Weights of a small transformer language model.
Size: 5 heads of 32 (1 for keys and values), vocabulary 4905, 3.2M parameters.
Architecture: LayerNorm before each block, rotary positions, no biases in attention or MLP, tied embeddings.
Training: a variant of Muon for these matrices, 11768 steps.
MLP neurons of a small language model. Each row is named by its layer, matrix (up: input weights) and neuron, and shows model dimensions 16-79. Each number is 128 + 24 x the weight over its row's rms, rounded and kept within 0 to 255.
After each neuron's rows, "fires on" lists the tokens most often at its 100 highest values on Wikipedia text that the model never trained on.

L3.up558 [142 177 123 130 108  96 111 140 117 101 126 140 161 153 111 117 132 148 130 108 139 128  86 105 141 103  77  97 119 128 123 108  91 107 109 156 147 138 111 143 160 126 105  95  92 130 136 157 184 123 131 120 113 161 132 146 117 166 132  99 129 111 130 125]
fires on: " D", "on", "er", " |", "a", "or"

L2.up524 [118 105 137 150 129 132 180 148 169 147 153 160  72 127 138 107 121 149 102  88 118 148  79  90 141  94 165 150 139 132  89 176 132 145 152 102 150 130  92  91  64  94 102 119 114 162 134 108 138 150  82 141 142 158 124 151 119 127 126 144 133 134 162 165]
fires on: " w", "W", " |", " when", "ven", "w"

L3.up365 [149 141 170 116 111  89 111  97 160 150  78 119 128 159 130 115 135 127 123 165 152  82 143  85 131 146 114 122 118 110 168 108 119 127 138 119 151 176 120 129 125 155 103 104 120  96 112 138  82 133 138 126 156  63 147 165 119 158 142 103 152 139 123 141]
fires on: "0", "6", "1", "5"

L3.up517 [122 141  88  96 110 142 124 133 116 106 141 162 137 158 123 147 115 165 112 107  94 135 104 107 114 115 137 100 125 147  91 121 141 131 112 101 135 176 121  87 126 116 141  85 170  98 122  95 118  96  94 107 147 103 158 170 116 142 121 156 132 107 126  99]
fires on: " ", "-", " •", "al"

L3.up554 [119 145 140 165 175 128 107 134 126 111 109 159 124 129 127 132 120  88  83 179 132  74 117 172 102 139 166 144 129 108 132 104 132 107 124 115 102 128 100  98 111 105 163 117 107 121 109 149  99 156 127 139 137 100 128 117 147 153 127 181 132 133 111 113]
fires on: ")", "n", ",", "1", "\""

L2.up78 [158 108 112 146 149 119 138 155 147  95 120 143 111 146 139  82 160 120 122 164 165 139 132 102 154  95 107 140 116 122 128 156 168 122 130 102 126 111 161 151 150 107 107 188 124 116 137  69 136 159  93 142 121 161 114 131 134 102 146 160 189 187 186 127]
fires on: " |", "',", " +"

L2.up234 [111 125 115 165 113  77 123 126 139 136 107 145 114  63 159 113 136 136 122 161 107 185 130  76 165  91 118 122 127 130 182 107 129 138 156 142 144 150  99 114 107 121 106  80 108 147 147 162 121 112  94 138 166 115 120 142 142  77 137 113 124 135 109 117]
fires on: " se", "re", "l", "w", "we"

L2.up81 [113  90 131 131 144 108 154 122 165 182 130 161 116  86  83 103 109  97 125 156 134 104 139 122 122 142 155 113 128 105 133 122  92 142 170 169 131 155  81 139 109 120 121 127 133 153 128 161 117 132 160 110 132  75 101 139 144 160 106 159 136 116 136 112]
fires on: "0", "1", "6"

L3.up3 [134 142  97 164 136 137  81 155 123 150  97 124 178 132 173 134 156 109 171 131 102 136 113 176 164 102  56 127 135 162 142 147 183 124 118 143 107 130 117 142 123 145 185 145 155  85  90 108 122 146 133 126 125 163 147 130 102 114 163 134 120 147 133 128]
fires on: "°", ".", " Released", " Syn", "en", "ited"

L3.up24 [136 103 112 132 113 130 101 153 138 131 157  85 167 135 162 100 146  99 116 115 172 123  96 109 176  99 101 136 140 132 164 132 129 172  85 124 128 100 104 114 152 133 148 139 154 125 162 122 168 173  93 137  63  90 115 121 116 135 162 126 113 112 130 127]
fires on: ",", "."

L2.up191 [124 153 100 123 132 118 151 175 122 148 144 130 167  83 156 134 155 151 152 149 139 171 134 114 138 149 101 123 115 117 140 147 137 135 125 130 136 153 147 173 131 122 116 140 184 149 154 105  88 131 101 122 142 127 124 144 148  77 101  91 156 109 148 148]
fires on: " w", " age", "ped", " on", " off", "w"

L3.up280 [122 173 166  74 157 123 154 120 153 110 126 152 114 123 144 133 121 130 123  93 133 130 154 146 125 118 101  98 164 129  96 103 105 125  83  97 102 158  93 113 115 120 144  96 159 139 186 108 132 146  97 182 136 103 120 170 119 124 122 116 171 134 168 125]
fires on: " m", "-", " ", " pos", " fem", "r"

L3.up170 [133 130 105  94 154 116  74 115 108 115 122 124 126 162 120 128 116 149 113 123 176 126 139 140 135 144 128 149 149 155 120 132 117 160  97 147 140 162  95 137 102 149 113 104 176  99 173 159 136 129  89 109  87 121  94 148 136  93 134 106  74 102 165 101]
fires on: " is", "om", " Ah", "h", "am", "an"

L3.up426 [128 122 131  86 120 146 144 168 156 105 141 156 150 149 116 148 126 178 145 139 127 111 101 121 119  96  62 124 153 114 135 109  74  72  68 114 104 136  88 160 140 132 101  88 146 125  85 154 137 120  88 101 134 137 146 101 146 140 148 129 114 137 110 135]
fires on: " en", "our", "ure", "on", "or"

L3.up339 [146 107 167 121  99 112 157 152 164 150 149 119 105 156  97 105 164  90 128 142 157 145 133 104 147  63 132 112 137 106 149 120 115 137 144  88  98 165 168 103 143 105 105 189 119 109 119 143 129 122  96 118 129 140 112 138 161 117 124 117 146 179 122 114]
fires on: "in", "il", "at", "l", "t", "ed"

L2.up283 [130 130 125 132 102 136 137 113 128 116 133 105 132 162 106 121 133 123 128 155 160 100 130  93 137  70  79  92 109 134 147  88 128 150 125 133 119  90 112 135 132 140 124 194  84 120 133 137 142 118 113 137 150 103 171 158  74 153 158 113 148 153  90 127]
fires on: "at", "h", " Zh"

L2.up141 [153 102 123 115 161 117 121 119 125 139 136 139  96 133 114 110 115 134  98  96 125 154 154 135 141 107  86 153 157 107 154 100 124 130 178 129 162 122 134 109 178 179 128 129  99  54 178  99 142 165 113 125  98 129 125 103  95 101 155  97 116  92 117 144]
fires on: "ed", ".", "-", "ued", "\"."